MLP neurons of a small language model. Each row is named by its layer, matrix (gate and up: input weights; down: output weights) and neuron, and shows model dimensions 0-191. Each number is 500 + 40 x the weight over its row's rms, rounded and kept within 0 to 999. Numbers have three digits each. A neuron's up and down rows have the sign that makes its largest values positive.
After each neuron's rows, "fires on" lists the tokens most often at its 100 highest values on Wikipedia text that the model never trained on; "fires before" lists the tokens most often just after its 100 highest values on Wikipedia text that the model never trained on.

L3.gate131:498487476499503469511467488533455570567475517454433469473498482469479522439489484517485532474474521549414568539486516513550527469505522509518452497529544546535569533506533495489471535510494541586572542543526509500472531455477503517494451520531543496489546423478567459561460489460477524460437522508472511568546512495402505542439514518442484510556454472533490484528552517464474427470493487498481464522453521514514558513432456613497537485543520511561538466488518543535564460514508487556447538426470371470532484411491538591525462481445524495532461476447525538476432483468569435521
L3.up131:468502490500507481485616529545476555543569490462518503488448495478544497482517579504522476515510487491503473469469495555544478523425509508558562517478406542588512517463514528477481496548505477431451492463500446509474517526529528568464513503578505395550480531469533531439498562446440495495472520473505493616512524532463497544567488481537472469576472453561466518493517514514535450498493497491459530460511492478537546537461491591437566521513502530513557534565397514427515553505517484429504492491492435485403497508500480546550492489441606523465458470463502506485489495489503510421
L3.down131:490532437516442516470530469507434559499501459516535469460490454501515557464511591468465546530558561522511514459597388523473526500615517489541500434453557409545511545506472476486484503471459478482481518491465499550487440470397460605516464529484476417534508556490539485502535503482528485484474475462439438487467540488482502508482529506486489447549509502552470519567515429467516472439487530469501471508580578444460506474425560505539528509555574470487508468523463475501472521479475486498541474483577518527411523458466496548504543538505530457480523583478525512509464486539494562505
fires on: "==", "."
fires before: "\n", "\n\n"

L3.gate127:490495497406484483479570530462473558482484458572536506460503488453542412542481498483507509459499473461506510497474544517516506510530505552475489515509415553518495456441564507441490539556433465521505544463497582486506507512556468436414491515507517533451490456481537499528506515506480531425564446531533546550532545592470476500513507524486528525479509527492502488468495563498520443474471462570567562538468523517544450525504499513495413491488441504523455490460475581472461495497537387502450488529522482536458425479463459445487537481517587553469530455653486458513447526529552486524
L3.up127:432525516568534504487516506464546543527488431494473498540499464517498475436521463512421472472470468481463458534474527486473599579493509484472556511593480451502452528465582579518511457484494566511465427561529475496493466461474548496451501485430501417455460493538543500507474422501518499442588517562481500503534461475532545521507533534492444500595457521494540490475459507563536496512525460473518450450528524423540531554442557444579458527490439507542445541448496555558525544565482508510537484505525440463447556481469508435519490494577502492514565462480543531533448526485524514526
L3.down127:549565528466417498531444485514561481519402521461486426499424488450491548486519536601556506573496462508514520469474460488549535432443468478486470449542547518588534484472496581510516542438448454484511485554511532496530503498537537551476520491481479542445487520510453507496485534505536523530440505501512425557514489485555456534500451496453422526505477542541496499441492501465490554483460449483527487552559490449510507478533514488536526507601469474514572429504601509462527497540463465524496533473435458504569502515500508437453469531392501523486476567511468442549539513500446457446
fires on: "es ", "used ", "ed ", "tion ", "able ", "ts "
fires before: "to ", "of ", "in ", "by ", "as ", "for "

L6.gate307:515408487513509493501487540455543535513423538449474523469510515473535475518518445628489503478470447454409524502516519447471531463545441503489472497466547427540451484472540518544568468581492550535495479547538595503514503578425469530481488454459569468523461459520549488444544513537468538463596476483451489437510587494560564458511510496522464518479528461465419520456524487464487509497495475502515505525507501515480548504500540565466522517502526556503495377487487477439496541435524456528496486470552519535528509458555477500478436516461521523449486537564537520575463448504505493567
L6.up307:471506523522535439478567533506535490527496548546457539522490510489556510545536558499523575441503482454454534500456582613515530524488507478463553516475463472508541412469593501503475432517498511574394472582514506520465503530482593513436518540510510469462458498524484489512460541529459526455493492454482566470505502505464540460554507500556486521469514431493473418517493514530516533474500473573500482530500450453491426466502545520463515526513581447463532462473503489461505437515485554459478552502486441450444502508468565529520433455408545462497587466525528514522504471483387508509
L6.down307:507463505506514525431488443520560470482514570519496431472499553501490529508459479526480492518488502418465546469489500490479517494492443486521467469546509492507501495472531585496537474483496508443537517493522459501537551487428457440534494518428489507538405505521526526450589466533503504593504507482481460487554576467550506500462492520554505507465508443525509432452563584456503519466488499495531515560441591545403519548555455536423524486532564581558543415513519513535489447518543549501517495508485442482410549441509458600535484504440469493527500436510518559458517514484454438453
fires on: "United ", "| ", "^{", ", ", "′", "″"
fires before: "States ", "States", "2", " ", "Kingdom", "W"

L3.gate579:457451566483513480493550462559568584505577541463444484519496497506600505452555442516516504509496600515490568521469524509449490481423549501485463477472490497480526515498535530476512498549518501488449550510519527493442560479526566446550574468525602521469537458471528486480467466513513525511538490414532515519383534526479440465529536539454510541516527525431466534465477564503510484410460469510459499547572489558454530542516477598500511499519534485459511515547540461408532432547454471473552441450482497515492470518543487514487452493484515480473546424471502529465473528465539457473
L3.up579:517515494482574558547487517507555526478552489540607481585466450515489548516511468545519459464514475505482539494490453500488458486521516452459469524583516500493455492503594517435526461517480528474525542509500521477526533454428498405411463499482542416561537497477552467462498490513446537422589503513444550457538553497521426544435527512517498457507436492480533450553410494463470521507510543518527405485506499560469493525486469545510465458494454515490541489466498533494491524456463563505492566489460430477490516449513466486554449578456519525538449554502511461470434431518523569544
L3.down579:533531517456532514486499487521431540508529507514535446544539461432526613531504484461541491452457494531545549530513495540468472526521440477586503499428554452497518514494499478427509453447475464486472491504518486529467510441516454460441473490506503469532490478515504574457494481498520502457552548460495478510436562528438510520521404497491506443500468490528549480505496515426589434502443565548491506468522571519506541457458568587519548465520492495563522470532478530539499458487514466513389555551507436498447516472520468531572545541397469515468454542517557472441528445490561559550
fires on: "===", "===="
fires before: "\n", "\n\n"

L7.gate615:475560497502518559496502534476500559564459520564567476453518507625526535533515448522446463517576509404513475559420511457487517496456544592530509464453377513439505484497555450452494518475531431527506559557509531473474539522504493542538445528398445452447467513490466516445461496522501498523472453442441444505510525521460501536573467540459447440502497533533556583563463531447577463492436483485510523488477499506544526510586502493512510535458482579527521520539507495503534465523489448499462478467517479530525490528464469502496535502496544564546540505477474555507455488533482523509
L7.up615:425509489525522476510510451403489509489574463487449539503525448545462503497488469524528526472537556471585535544502526575559529491512492491492452528454455452498437495477566533532520481514495475507488527553521596584492462435504400460456457456457539473503529532535516448468516550485523479491500470448491472489510473547479508534503442559609440534579508482549560483492501548489510457413500509501457448510517513511499545539442613506458436567542430500497548442473576513579465481491524514502552476518489479528497553473527508426543487496469417499472526541456452496466472525476510534520
L7.down615:527463450515525462524561542500469449506474464536463475585441454495562491484435505499553558480504478560469525521530504521497518490494403508499559476473601538489525513552495481494519409477512473554479586532486504547502472544472544570474496486553512506524458525525546497498483517517512526436527477459528548535515467502479470529499514538506515467489587534475483522487483520467510527487458413472501512478522487479479497544436472478492470432513511516589423463438515438538491536489510529392518496544488494642514440508536496439427474521466450410515475538547402470533464577513490548554
fires on: "==", "al ", "==="
fires before: "\n", "\n\n", ", "

L6.gate740:542497490480497444408517539541531509564418513472382478548537443561439493602574409528469465511415520463492452484563428519592431532531505489550506490517512433556502524514453544537546503491448527472614449532497586512468460561494482619474472533477477505542511444521553527478530502485465481441509526511521504505467480483478534463530526520550475515486528506562459514564528479501550497536473527487486495462473462522506524465455430435476470548528492521511492530556469557500488469503491494503531467528473536466537464537510525436440483492517469488503487488517440505567521499518482573486
L6.up740:489545463481556574540459522540514490562524538510465510544490557494460417516495513491506495484485443464549528470573452481476459508527485529529513536479462522561538498603514581504512498522446503472488509496489454495548500478566561496412544482456495488511471534556495507478526491487453523380543553496484519511567516450476501474423470497495490470521499474578518489434493507565537512551501493519529457526476479569465429495465415417462451529496463496448526572460477509466491526485485522535473483481457565436499559509419483500457512513456486457512535489515585607526567498571396498460
L6.down740:490464533496486479560556531470514478510554493552527483575541474465472497490479531493532502428480549447480448457471538516498562458531481523547532504553549453446470534492524493488518463417472494550521500499469503489539519525514516570533482491519477514457511554505534457483467560581488528505481509458493597510438548520461501432560462517537475474524572472442455532464519459420513510525475454463500486571561563500479494509533500454492416516586503536532539486493493474472533477459609473434536498485512456478567404494524408591535543496547476495469463485467414431463431521414507512524
fires on: ", ", "8", "9", "7", "now "
fires before: ". ", ", ", ".", ") ", "in "

L5.gate375:522530534456525522449459450522547458437468497555485500486467495502483571560405461448540562487537474529492481439526484497570463501483570511531512464452524490448468514479407490485495440540544513422550550548468458472554510503504528481528539499448496502462578525440484510465524579476470513608500477499446488509466531480479526494450506533528520513520435513453522480497544499507545523495449461511504508513549471449523488429495592428528499500551464449538515553538547477498560563517495470483567523483542512520529395581547484530499499456458551505557490476410522525432474438577486547544
L5.up375:459487543531451469491543459516463495467513498572433443515470452524528479601543517505497508498460474510575456408480481535501496457490525457556508550529524464524526548474540475463532518513563491465580518529537516552465503499559486558578483540477536494523568480501462504394488508522496468507490502519519500398555537545480505511422484463552544533479463475456563449443495509478454580465392559500463493520547503455507456556485486469527550463556540489537480525510529489558418463554462497539469477483494579493469461530537555469493460444485491444492475453582483472512401470541548507516
L5.down375:573528397545505537506506515527478566506485486526506502484576515473527454488483495534464490487552570423420500510477510488396548561570484486470496432453392527513535521491510511488466503474509499540466399468455448524458611467452451435457438546522489530520529504533505523570450525475450528494569463487496487532492413444466484530503524498505580549581493531511479487543471555466566469535545525509542438480494497485530526534533495499477511525388415533469524473473498412480551540489510517506503517522507481505459529485564442468501454547531475518484530478498506521504583488515525475484
fires on: "==", ": ", "===", "\"", "."
fires before: "\n", "\n\n", "ww"

L6.gate179:435516481487482528472512484453467530495549504620453487550455465482456521504513473578527480524528560439443419530515507526472506457508536565544522497559386489502502536428565499506523547463497487476503515492465526544453558512534524474493554513546509491488482448536577499486526469545498540541452471510517469525555468483491465532473532507537482464517592518443646433546568526476491515493539577544482525474652497579503497532513511450473482472471466497504480505532449514425521519521566494484564403551504503492515487464462499484484519520519549561481527454526543507489487529495519492493
L6.up179:411390475503466453520474465466447473559486580537499475491495590477478523477531505481534590525503538489470577461512547541490425375497512534494518505482575523497490480544458450471498441423575493463477525471530517464497451511448487534484491498500538508476503505492435463517430517530576521500531519593490452535515447513482453481538495565449476501505566500470475556455452502536457432482477497531602539563445514513505454507498509557548458544517526441480479492529569488491564504515540524493490493542537491529460458560468464586479500534488490510546543495496501544499506442464593465494
L6.down179:455531504444505518457517416462511509473477550571524510502513561529393519593579571488487489465554440445425506502452417567551515501578499479494525439494523514490558530568533510508524536469487504460540516459464505483534466519485538525562486509564495489518462515467482506481507541448535497551523517547411538517531468511508508498496560515520487456499537495469484494426492485480553495425429471482586472591576509468477554503494514449525449537503521438496391497508432499461525534530461503526527450515527478508568469545477453471453457552521474509528446507475544495455534506520477527390
fires on: "| "
fires before: " ", "201", "0 "

L6.gate741:454473462441492459494535518498459486474474551456502469553464512484472490508447485497479484507491501535497493459479537471477488459471511442482558577478455527460529547562452562504480450514475426521544533561484577435420481494510532487510512464483503503447449467485497562527601503490492446537424468447515593490504528501583484503491486518510519521483483527461469545485482469505595511567515492438560557537529446432524513510554586535502509432557484485468582571502437503487483572481541536502456466529445402547561453559551505528471494562470527451451506504466457567517464516481501568457
L6.up741:452549565409545475442472502470501541429426479569467523483443490463518512506476529482520511485507548541530445434478442552529449517485465450516533511475535517445488558571538522504471521507475516480522508472431521467473505550483558480545458476544503485513480495433507518543520544555494460526448525485502509509481498455502497563509537482473502542552490458477556505529499480539557495438491476479518562550449477423519517440538447479525452457511570499476573532391539557510560472448522504524448574538438450461471493563529490440523493439559555432512478438574420510548431504490455454443
L6.down741:596533529513526545426457485475535525523506445526497517498429436424522475562530536470536527459442496493482501511479583500466545535429533548553467496559508499469454571465495434558479457499561521506491502498517521534428498569379571482485522531498487536595442495476484521458528447465482490432492489550527536498590525451509502392491451575493507530550541493534564517522513520476511503513500512470482509453513495579526554459473508437428481497513541484400520456511478513505492532483496494504526478539498473478465562533477471434462399500574515474534453500500485540477455458532535474501
fires on: "ed ", "ated ", "served ", "first ", "debut "
fires before: "in ", "as ", "on ", "from ", "at "

L3.gate392:594457497484505514502432445514493509507446496501488550504448525475498461448503470468460465502473425514504448498555473494511426512491504497418484469515523475535493506496481501505458482526459556422521491502532524448587491520486492457519546531446521514518462580532527539499520468509553506498562421499576543477544561475590511546513530522530463547462499514493519481503442488494458476483472466577563442450587416476472494559450566500535455469453444514514478451536542402449493444491539464505455544533498540498449507420544487536550608584554539549491521474422511511504483519549505544523
L3.up392:558520487519486501489519444482522570559439405504483560526477562479520430460448471494437473397504471509479479515486493551458445570499485477449528501489466571558522480521499456493455500481487456447456535467534550502506504535457467475455536571476479530411560508527463512545498521493526528557492474493548597569526593454545545514551511489477475544482502495533452462508507391537464484491508476524514554497558489462449487520515523527501482427540530521474556448557514426458514528503524496542532466476492545550496504490445485555548514528578475519461446461465522444610484564522464554525
L3.down392:464500514440599529505520512463492500512393476547403538588472552485418442469503494536574461514518452593486422464447554590564471471493542456499515492507507559491477540461435499448528476558534511417482526475528482419529451427453519470492514509455537483558529518474513542491541468423566488487495509507564502506521591461500538526510499485471453541526508505482506509500486504514492498462427507527518485520571434478509463506507544503552486543481469550476456477516519485535496453574443505506532475482557450523499576501485521575478506528439484555482456538442514512539468429561514517482
fires on: "studi", "prof", "gradu", "Prof", "reti", "/"
fires before: "essor ", "ated ", "o ", "ed ", "es ", "essional "

L7.gate431:503459586469573495535532507518468410523558499481498560554428519488520552491487517474489530483533478507481525518476507461570553478407436488529575500565534465461521506446556506528470432526487557510553484488513488509383481535583453469539489548508506541524448514472540568498515535443501569450451408499519542496461557455540505469488568504475567563502586524510522539519446462512495554475479490455483469476549501471512476544497501504504504509477488478472394489502421493480517473499507521603546498473399514479468498514512530513577524502457597499543493454480474469487471518505477526555
L7.up431:498522476438539447490500448496499426439543466456506517480452521532492502505426462482543487512504572458455476456463483468505609577507495504474509510534504547542456489503538489506497496497470477531478504509553514539530487525515542447566514516540526543483495499488509545537549567556508556496453436529498494544426491493554526510414497448483593517448441521505538489496462478518485497585426479465482533496508529456522440536501478455449543558510451538521520473465502479533519634485462519523521494526453544481489397461567417481561454438496459477474478544425493506502413502499449449599
L7.down431:437491407566509541474528563465510431497510484480447580570463503570544482444488480460526505443529529467482471464493477499512483479479520518502424527555458595550463518592399458448577512542544506483513488563548479491486456525405526498528505529460541525445485417491501483457541566484493521489502547458575508484514553493419475503480547534550539471489507476481546469439483538527514515520441465487516540512470533439554464500562513490553500542461459553412464521455453486498508499444437423483489503471540529528502541541519474518474535529567442491448457497572525536531480501527548511496
fires on: ") "
fires before: "| ", "in "

L2.gate523:475514436513444515457484437511460434494513486467446476558419515564444525495421497472489487506524447490537465513519506538562524434489492573454524483495511455446503475385459542470519497465532477535449524388536472489505440473555503500525475426504476517488552458495544509556437544533504497541548474495522524482553525508556434486405495490442553412409470492480512436500501506474492468496442459465419453528515504501469486491490520496502443412500510436522457528469558464509566475501581560544502511550516492434441468515548490577490495513485463543441451516494532480445476487464465474485
L2.up523:480588561520391528520562510560450585564514499497525460438466453461498532464424531469491494433460473536500524476483449451497541489524484522502536480579529439455529496523493511533561464508559455451545497442553501460543507480549484473506452457515496491458543453461498523497483445464476530477465456498510580498451491540501478438522460520454543464487520533525459508583519478502538467516425529486559526547478501529512506548465483477438509466443489539502504588515399516450491462550498463524581512534566540445565439450521553508534589516482455452468451450576535499541501511497523498473
L2.down523:428466437511562533537468550503555542502531456434524498519550574501434546496491555440536491538477528495438514463564526529598507463462527504489473502495482546530463514433450544453508540508551454541534509493482486506528491515486499503535456544411456552455439479468506458475525511499494444534487441505520573561570499517528514505452511414483498495430564527551536481426528540483505438542467521538489524575492489468551457528482537512474458551576497549451500480538517521525493546492593524545515470525499483502421520455512491492436435494458448487556485510444542491449514422492499428397
fires on: "'", "id"
fires before: "s ", "t ", "90", "s", "m "

L4.gate257:532465442531460411448485466546504482499472427455544492481468460460483483478456459490521524486494515483531515432451465431497434490396471532582483521524521514558463538485565515439506521479518460486451497460491508582503478521521442509500533491544481486545535428512561523483500510507467464521559590517565479467503468442473432443530513444421476437515525493470471521482460509467474563433531433429447438479479479464459451509465489474493495520464468550555494504545430428492507459571467490567550532486459493560520516473504439491504463536527558571450471497585506543505511560579538517486
L4.up257:547421530518480516565512465461431500488450481470502515543461432487515507553443509514541465510566512425531462485511524470530489493532485395503469517552464499471462539491534529532503452502509418492483497435504516518474476527515495490537459519496465579565531524563502531510539468461495474471534529469529359497545494482492601520462561402482447546469554459531519494509457527607514406559526517505540520471526521521565551431445578491474470500471483492396494464557506505499546484464529496519500559489479424528454461444505468440482520492444511473533465545502461476472482482469516479442
L4.down257:483521476555463451484489470529520553524514480490528507585557485449481499459547487457495453474513531507505551493540517504539517506468539539517521447481533485529517480517507426463471526541512478541515475505511432494500506457564521485521505514534468516537480451451538444444467486491497504489513505546533490545510479559461530514531477452499494477580576477607497489413487493519485522528558535477486509495501472485395546405523519494518564625551433535526523491576439431552447574522576528483458484497419412417449488469486455436495507492441551479484548504478518465536482546448545409558
fires on: "\n", "a"
fires before: "- ", ", "

L3.gate379:458522600456509525485535619484539482490500502510547500427522423559454515566482511498518495521582507492540538497487450513465510493473502438539497548518432534452477568536480481541540452444492483533573478509493479486534514536506487491436431555529546480538506531511487470537436427480473503525526527540528489511479508598536518538532528477472523522509517477445535443577448415498503517409482484590465501516487499587491472489529523591536525474463472505473499489442427497465523447411487484467501505532523539564508503467493533512415485467542490528474445480440458481503544403522523571526
L3.up379:493476462523557506537539478438519494455435473579455502497487396536516546536488491555511481532492545497502427512484532483527502594473531433539505553524453555521480519415493511526551478485470488466470438474472520544576544583491499468546475474540522486537499468467475485473505423510486541527514496454497457504466514457534513506491447513500455457458544544399438513510519465566501467508534516583527464459483516499504402478531556508488557465508531460475530467484503615474525434489484474557507591506494543547552468479460456470450500501444515492570428452394532511517540447485475486561
L3.down379:562444467501528465468491522400526583472503506540512440535540447512580555492433487473562437477482527527426442452453518538423525490567461458478494519471494517538518513506553507469535497465489459497501562444470491537464539553505500497580469470515497503447480509440491489506525460565445437448532476478472579483482517459525461511525517559478439471444570513467442502482477455553524518541452561592544500476478522523476438512531542479503568561472515433521515451527516571501550469511486506529420513581520522566501505452479522532537436499456497468507405442528538528554491519529521453528
fires on: "medal ", "|---|---|---|---|---|---|", "|---|---|---|---|---|", "|---|---|---|", "|---|---|---|---|", ":"
fires before: "\n", "– ", "| ", "'"

L2.gate700:533473496475448512526534518472491477420552540563490560481490447445493561473474469478482515502508432524466523452560403567485524532542487569457530508512476515469456607490551472507485547528579550472555478480548505463529503488595471554569565517517440502603542579432522552472541514511541496497531485561540497533441470425457447482459500490480555490546484463522472529498536499439523481474535505527516503511459457490575501510467517509504548523513449587546469508484449473550474473554476524605514486540568488543520495480528485428485520428526540454504536455550519443477462513534483484495
L2.up700:563542492462486535581512508564462455472472529517500560542501470405518516453564513534473548483443571481481467562527538488581486576487528528490458565523545479434398519521523544482499435528505558566431520518468477512474512470400536493507469537492514515485405466532474554499413451515449496506448525465488511514557510502490405509507517530452465489541447442566486474474514497474475552486568513493416483481474519523477514548476547456532479557517471465513554483508429552457474479424487473434447517470552557542520545456526504531552520492523410477436469481488486515484492489522493518532
L2.down700:538545571537508528564478421456483533500506528474488607596552570444569464524393513479546467537510493456566553529539447473502465487484463458471466589502476455465485413511475468515516515486551477525525529493565451482426507510443411465544495453506472511501482520507462481599509436450514441476537501435479491524489565473498478523480519470483516467552537479542480467462480484476464507518476568476575481503535455455557482545461523514504492483438575497482520472451551546507571485433544495479460463472461449494447571514442492539512500447508547489530493468532543551487522528550478509481
fires on: "\n"
fires before: "- "

L11.gate394:489527562607436471519499544448567511541470470426530498512515489540506501527502433474563477534498456530503479588506529472521484449475545458509499490512508484474567515497503539466517482534592486512490551541514559508476519431531496529529523516543464501508502493521530487467512478495507399524558506509585494493471464512541454455452498488444485529442509467449493476499589543579537461515432503442554539561546475526548520515608522459518485519509463537501437444521520416433468509483489542499478521603496491516504507454574426536511563472513469455559412449558464515456528485440499437483
L11.up394:578475515455452492540503499466490532502500576431536559500559541467456513499482518420566566510508512437514530449538468520530537464438519567513480525579408497508509530505515505481500497492535485499482451530517550488526509438455545519486495485474504525483464454484530427490525453525485510483501569525511464545521591524501495532430608497449529440460560469476587391507512457472442521546445411491495486498486500464438519530547489504513500491460460460534522412419536486499530471531594450546531517535478477457484485543553416483559584498503459462477540481532539498486529484482451472512
L11.down394:463551557576482474531459454515487553453549473472499466457476486594473570433501460502536448431559470500520496533498468565516572499476508522539470484485488520443429516566508473509480456536535480482505522488531493462486524574547592550566411510468445394466456488513517438516500517503462516482456526558503502491508485480439470467452531464455565549574544519478465485512477468466552514512535447397497499471486502469547441478513500429444531478506511496602476494468544522535555496529536542572513428476494519513495478465537420534511409514500543457537502532518530494541561488529526448512
fires on: "'", "go", "D"
fires before: "s ", "al ", "ing ", "ens", "s"